Weights of a small GPT-style language model, trained from scratch on English Wikipedia: 8 heads of 64, 89.6M parameters.
MLP neurons of a small language model. Each row is named by its layer, matrix (down: output weights) and neuron, and shows model dimensions 32-287. Each number is 128 + 24 x the weight over its row's rms, rounded and kept within 0 to 255. Numbers have three digits each. A neuron's up and down rows have the sign that makes its largest values positive.
After each neuron's rows, "fires before" lists the tokens most often just after its 100 highest values on Wikipedia text that the model never trained on.

L5.down748:097137105114177109106164148150117076138127154122117127137079161122118107123128116098100094105110112092139147134122127122088150120155155135146112127135079182161159115100116133123100176129147130132134160121083154085149155123124142100174112116132088153142108095193163098138122122133138160156121125111156129177144122156104081105150169139151118113109117099151151104165141166122114110149135129135147110111070110125108130139143160144128169143135101096156097129164100107138152080154140144172137129122134147187151122095148129156138128075113146095158104147123160111139106138147105133154129121171140125095128118144175139125142122153150136119141122149166110100125137116092076123114136135142110129087094119125119129179071138143105126097133136153133131174145139108096107084098127127
fires before: "0", "4", "6", "2", "3", "9"

L10.down1264:140155114125118154145127086106143116104139134161140083150109118083111147120140125132151156104084153149154137108139153155185147154117172194134105160072162127125101132134123129140090106173095112149118121110125141135117113111116110147142116118150116144138115127106098116114142096121121099120145146119133132115133136126069123131119077111086124120123158109131129107140142126084125064140065087151112101139139145131078112134105108104117127109157128133107159141128143061102134101185130157149138149113109171116110107104136128114111104112151138125125142136109127092130145124146124132106095129121122146119153112098133157118124130120111116122128139073084129175112100124174066126131145113079141108134148124109113107162160134140170158128099110111161141108122073129160164106141097081
fires before: " ", " in", " was", " of", " on"

L10.down8:145153115127150119135133134109138133088141113148133112135109123131138155126123107160144101136127137147114148106103163131136108119105126143135084151127116132153100118157131130098110143111158123174123091140125117145159111120153153140147145155121155173143116133134134133147151164151149136137131132143114125141144122089134139135143150090114141139134075108132079135096147107135121133145153157140092133102136128113129147098122098135171145131153125109118107145103139105125133138117127124158116109160145112119114126101156121151105126140129154132123185162110105124126086144110104091138150127124095111132098119104155134098166116132111174137114141143147147122105112131122156126131110116144139141159138133102080151082114111164145148123117121118132132124130110134145114128111168146
fires before: " of"

L3.down85:129156126120110088164146102120094072117103156144135111149111128153121154144098167151093127049105120109127111142101117107108113134127142109122107158128085133101112163102136132141072126142122123100136142156126128135102124138160119159131116134105132116121152191121146155152134121169113136162179111090098138136136151128097116166135116128162141139144107058189154104103132127100133109145105133115156136105130145143152161125145105115119126099144088123112119140139122142115133097168158134117181119149103156120137153098113137130192150121128092121135128149094131179113095153141171153144134175168098146135168108149129134151137122118140119079107100104148108109123150126094086138122206118115145142124141155146097136118121128140147137112129137128078109130088139115165121151147108119
fires before: ".", " of", " |", ".\n", ","

L7.down256:166121087114126100159129113102132138114132121158075173103120167102118111130093110132103122151112095154130129113154161115178094123103141148143170112134100092154114150131124118090111134111145127179097133127110144082121154099140144140149148133152155130110139136095131153107134153109126174107121125177136159163166093138128159127066119175105135102084130155141166136111137121125096183104111135124114134118102103118143133155117138130134112172166123111088121170113115116126146122120122145126099146100135142155120128108106107145101126104098112111127151129105104160132074157129120131120090154136109135167163107133125078105068166134170139107144092157149129095097144116149104108147122138117109158169140100115128159139143147159132160163125151140151131154151139163112112139120123079
fires before: " ", " the", " two"

L6.down1132:109131105099089092165096138145111138144130139090149128128100152126122096129138137124100160158128096112187161152112184161135094095136128131130109127150145144127186108125116145135109109125160139086086143132139116125119122127139142130152131116104166072167123119137120110107146163123111154105136090117133138145152123078157105131162138124121105106078126126126156114154086142114181130115148162130133116117145147074125109114151109143121140144084082101139102147151118120181176086110133148113150096098118108125147122091107074122106136127139123106150157145143137139142156181160162105124135111130131139115090146139142168140145172108115106114165099131100127139128159079109101154149170107141064100093125158115111119132100148114149193106135117109155153142160165131137093135124133125
fires before: "0", "2", "1", "4", "3", "5"

L7.down1335:155112125156113104137148108131119184128122166123105119132127117121123159101129128132156137120157170101119107130108130130134098103127105111111128133176127145171194114128120101135165108179082101128161112121140064124117120096138119089127135129142148160100107151131128107149077119135170117139150108150111106115127074122128161163153115168143134097185094146097152114141167119101176135173116124186117113139045102167147115136105124093180170105173129122070141101125175117111123097129134108158115154103161108103127184114141163124101108092118139091142115100137093094149133101143124149142118106154124115137120103106091124113112177132138107115103142106125107094125097163146146149099151142140126090115148094152107130133095083129089108134103121149109113115132153129102094145167122113
fires before: "2", "8", "12", "22", "18", "15"

L7.down1007:193094137116107134173125109155129099112130126127100159134146123175134109101130133119170117134141145132155084116099129136163086163096113106116117107118126102187089135115118120127138138114099117144134140138136178108105185129167139127127166135100160144105090116090120143137123143098158115134105149139116166125136175144144129107160146113077137169107110124136123153137097103174075151112126121132150135118141116158166122161106149118115153112112121111125103122134148103115122133109134123126140151125106169128104164148151152127124105138127116172133146091133054100155126145090079131118151144136151101169097111122117114138135090154114136101165143107110176147152114146119121124127131151102213095155133141106115147113133142139114128132153111139136121139146085136099160167129140119
fires before: " ", ","

L10.down147:111115143159126144134129132161122128103128097106135151137133129123108132130110091091140128138098083141151116140101172144128140128133134159123123097127113105101128140102113138131129137160136109140166106181099122132132084147151146178140122135152133153087159111113149094115107173182116056129105119135126167122115059156141119127127144134128107104087158147120165110073114133102130127119093162162169115136137096122133146154124172151107141069142144117134174117162101114171152162148095143139098149104127157164158136074136146112119098175106121140137131140125123125122077121103128126122160110122138132149113164153085116136123158141112126142130086132145115123130161141138082096182123145150106141122133171144158111143159130119133133137110118151140178144157116139136090116152103113
fires before: "7", "6", "8", "5"

L3.down1192:135160146123093157110101085156145135134108143178181106162132139126115134121075126126100107107160103167088120143148135158122134175123182103128158104131137103111143168104151097095156150158140130139112136170128171121149112178140138172147110131113123152116115140134078105104119151152123165107140137118133086154155090162093110101125125134100133096153121143138174152164152121141119131082098059164099132136131079163123134156106118100125114132114121134117167119129123074127116106143112091150081137151143127088110107119176136117125106156163108130146105123100143075130111137133138135142137126134118127102115106170160102123134140130153119161108165113125102093084085102121109124095143108114103136162092153108097146124127107141124122157129119070129099123115159095164149174125122092
fires before: " |", " ", ":", " in"

L10.down947:174140150126121142167100138167133137128133092160136105113088156077128148154158142112116164150096124107087134101098132132130151151162139110144118109130092128092105124111113100111142123123135146163110121117163164164122139123142077158135150133114119148069129131139153115114136133110098164115139110080144123118126109142150145081126136123112144096098117120110140179086110150103123110115195194163167130106153126112114153152073095134169116105170140145164126122104142088105100147191137116185102106136097124115139116102120126128108066144126130105124104178168137145153122143144128117149141142076134111097139110122145133136107120141112122110108148108113106115104109107138093081131153111115160128152134129106134116139145143143113153118134118104124115118136147123121126145155123110
fires before: " ", " with", " on", " in"

L3.down1110:099146100179098124141067153118157116149136132121110123152131132146115133137111092090095101123155116175135115140137129123151090140134130130128088101134131138152132106119146175094104124121154165180152131109172108116158148118089112111114151139137083165143111139117129173108147104109133105124145108114126091137118147132122134142128134131140129124160146092098122118140102107117123124143114141112163148097126132139116149138150120137070084116156135118131151098105204140162151128138101157120125131148138148114177158126179154152138126107119140161135140171147118155133176146110127100158169103117107105121170144098098121123103114155113123117166167134156138071129168115104153135064114121129099126113103101130101122142135111111123134151094106117181154160126121156118138110132123165
fires before: " States", " Kingdom", ":", " of"

L7.down548:165116148127139149156147131133122151072124128104150104157088140136104192126116090145083099151115093132114145116145098148099096150161151178132102135134128172137193123139094109099122130126107137151130159130129136089135130096137134122099107101138185104118152116167147127163168111202149158142140141146150147088152078121095110082123142154136119108130151127117156101129129093148146168135123120154160118132100131203126112173127130156133151126158176096145117128154137124144074103161104130111144122117158126149142134118155140104102125173132141081123142138093087066126132132093123125127139152109153073124138103120107096088131140108119092110104168115127111115150128102178103102143129114159112125149149119132090103108128146091117118168139154128132129141130118126099096148130094168
fires before: "8", ".", "4", "5", "2"

L7.down230:166143092168129148094150166134075081118080117145097122125140111131122166128081118115126140127134170114142128108147170132127079120121156116146098111080125074114084147109126142117150144180079110158135157133126146127115118125132157129186118130153111117098119146116144142142148150137138106124139129131135151148149109126091116117103104115143120155146131130153136151134141150132116113131104148123174149122130127105097138120132162126166166116104134099118118175115137115137120143111128125169128091138135145126139139100126112130114133176138124126092147129083136069138122102138149144162104116161162154125124125156137144115104147093074103126144128132061147156117121120120119105115129132126134100115128111103133094164070119099131100169117093113126137145148137144143108119079101119
fires before: " of", ",", " in", ".", " was"

L5.down924:128130147103141167155148086109124133092132129148104146121129138136133153133141126111115144118096101122145133152101142180148135110093125125158102134135132094110099113129152104137141106147143125147162147091157155119121107136144126112125123109140077143156128147152117101144159142153159134112121108109172167125170129143129155139133163098088136111117126135162142145120147103159151147134136081105120080141136104143135116124115120107127141138122150130133141113118113098142125114109125126123148099147136132126117136119131103184127139141156119092113161126123137109197130084075170112109095157195110111144147127117123132162168154146137149165119147105117110143129143099155106170173103119121101104123107136156137106118163145146155160137089137121140163096149108130093118128108184143
fires before: ",", " as", " a", " no", " an", " the"

L5.down1309:117145107172168093089138140108137120121123155124162167098133152123101133124106089123134114167134113141122155121110136126148125115111147152122095151111107148108133116100171126093115109116098141124157199111108108116132135146111132136135128150167123155120093139129070140104115132194119131113133125135136136153113158143126137109105187114119152146137107124098107152116086128119090144119155151121091133117101119112117123106104119095117126138121130135126121163124145114132167117136122124142133082153143095117106131120131105119151084145096180139170099126115108107142116094151121122166127107134092102165123119129131103152109118107119099123095102114128091118153165151125193103143110115134102154120154120113132137124127118096128098078114140123131148126128122175113138118138146173
fires before: " |", " ", ".", "6"

L7.down306:160140140140138115130126133116133133097155162149110169121117099156139117159117134110173130169110144126070109136066128121183078153165147103167133129137107089172179138142173160070118119089103128123142128121135100097076158112130148129152138101148139125085096098127135132119109187146157159121107148147107131116136089144142144074138121132133125146103137163109154154086117100143144153134125167124096089139119132109150119135123106131139112131081115107153099153086140165136134138138107077145147112130139130179103084106131147137142131147110162121102115118131131094136133147099096139139139139152163132107142114113117115170128104099137108102197080164117127124109143103118122146143145151129135115134117129110110134112107159069162095061144101094131123116132128136086118145167150100
fires before: " ", " as", " the"

L3.down1043:136145115124115167115120152134138093153132122090103144148094106163153128097118130110099140125191152189121115151094133153114156131090125139121080129116160115122117095085114089122138148103124133142115132105133107103059119083088129117102154077156090110124146099107116117155123118139126088145077095147147088124093099177117126136121162158151122107139125143105117113167138112160168121145106118123170195158119146131148133128165126101108088090119147122139137109117141147119120147118153117140112108130156144118100149130136121137139150131121129153143133116106146173126144134159130150131141160146126108100125091099121140133150145105141109126107088122211184139182161113147139120114145126151119129142123094121126132153161149146146129156147158096139163139097112137101122143118128132
fires before: " ", " States", " |", " American", " of"

L5.down835:128126118155083083088097154139139165076132145081103118105147073147138146149115115134104153149127145083145077187127118123153130086135134149096143151117106165147112143109074138171130114150146149116162100122091156174165146127153114165130113124123162100139123139125091138146132130118093078146130138110129131152133133103104157152108166107131097122103157124110146146128114135113155095136167113134142108121121128114117155154138104140068114128141088149128170142127133090114137131136153163136127139145178126131159172165123163099156118138109098194116098120104143104112158196119160139158153143140119143129122117139107086168099091134100108092121124116126132131100103096087101144178132132144182172216105134143146134116121127129145148087145137138121120144119100116137096152121138088
fires before: ".", ",", "iven"

L6.down264:126102170168144116137091124157094092109100143092125128139145172137107086099133162149156122121143142136135099142158151107161122156163180102111112133115127121150157108095123131131076143126103095114099166129146117130119091106115112120132130105133150114124133137155138153138136117118143112107123172119126141184146148138139123110164107129150163096108175143112151151152127129140073098131105132131182141156088165086122152137131115113097090153103124110155111123123126145138154129134130121151128122113130126100147105135123087138129150131139118115141105115151165136097114158129151138154101124157125105135127110140159130105073147133100072144114143101152143103103103144186138114188138132105168181093115105157176130126098096134141129134116124132142118142143158119147108103130160124
fires before: "5", "4", "7", "1", "0", "2"

L6.down1299:094124150093094160144145116126118145097117149114112119109116144152114134088081126135131092128158080134122155158150164131149112122123153057112120141112149121171083116105119177106128123130187117113122190127130135112141137104146095138101120099164128176177149147144102120132104155190089190113097114148165122086121163121104126134126124078128130144049126152138109111150148106107145145113117164136169122097131122086129103167093118137151131105166166165113133145135105101146157138083137165138162116161133144142111099132110081113163173134121114140126149109075103126137158134120133134130130106158133156123127109134137116146141112110183134114142196137099126117129127099113093137165139124096115130123157127126113116128132142128124127113130159122125114139135143145168139156169117116
fires before: ",", " the", " of"

L5.down88:117149123129111115132117159141123137140150148123162149109099105136126106112135166128180141109150136137142135154112113116145136133158150165117158108122132180138137122090146102141114117163089093105110103112121157063131165105140092121122124092117108088144073113119128122114106146103127142123129135126147151125109068136131095119135190136126150096136108123122077142152099130118156110126094127104099112154111169119131107101127144143156153108159106158145124140125120129151163128147121109165110115143143104150145078114148144123103107105132134139113122139106111134123130142156125098118160109136121137157139120138099186189126144118121155150117090119151110135143122104108150131132133113112091110117115158118131137159152132153107094122141105114126127139143127144096117109148123150
fires before: "0", "3", "2", " to", "1", "5"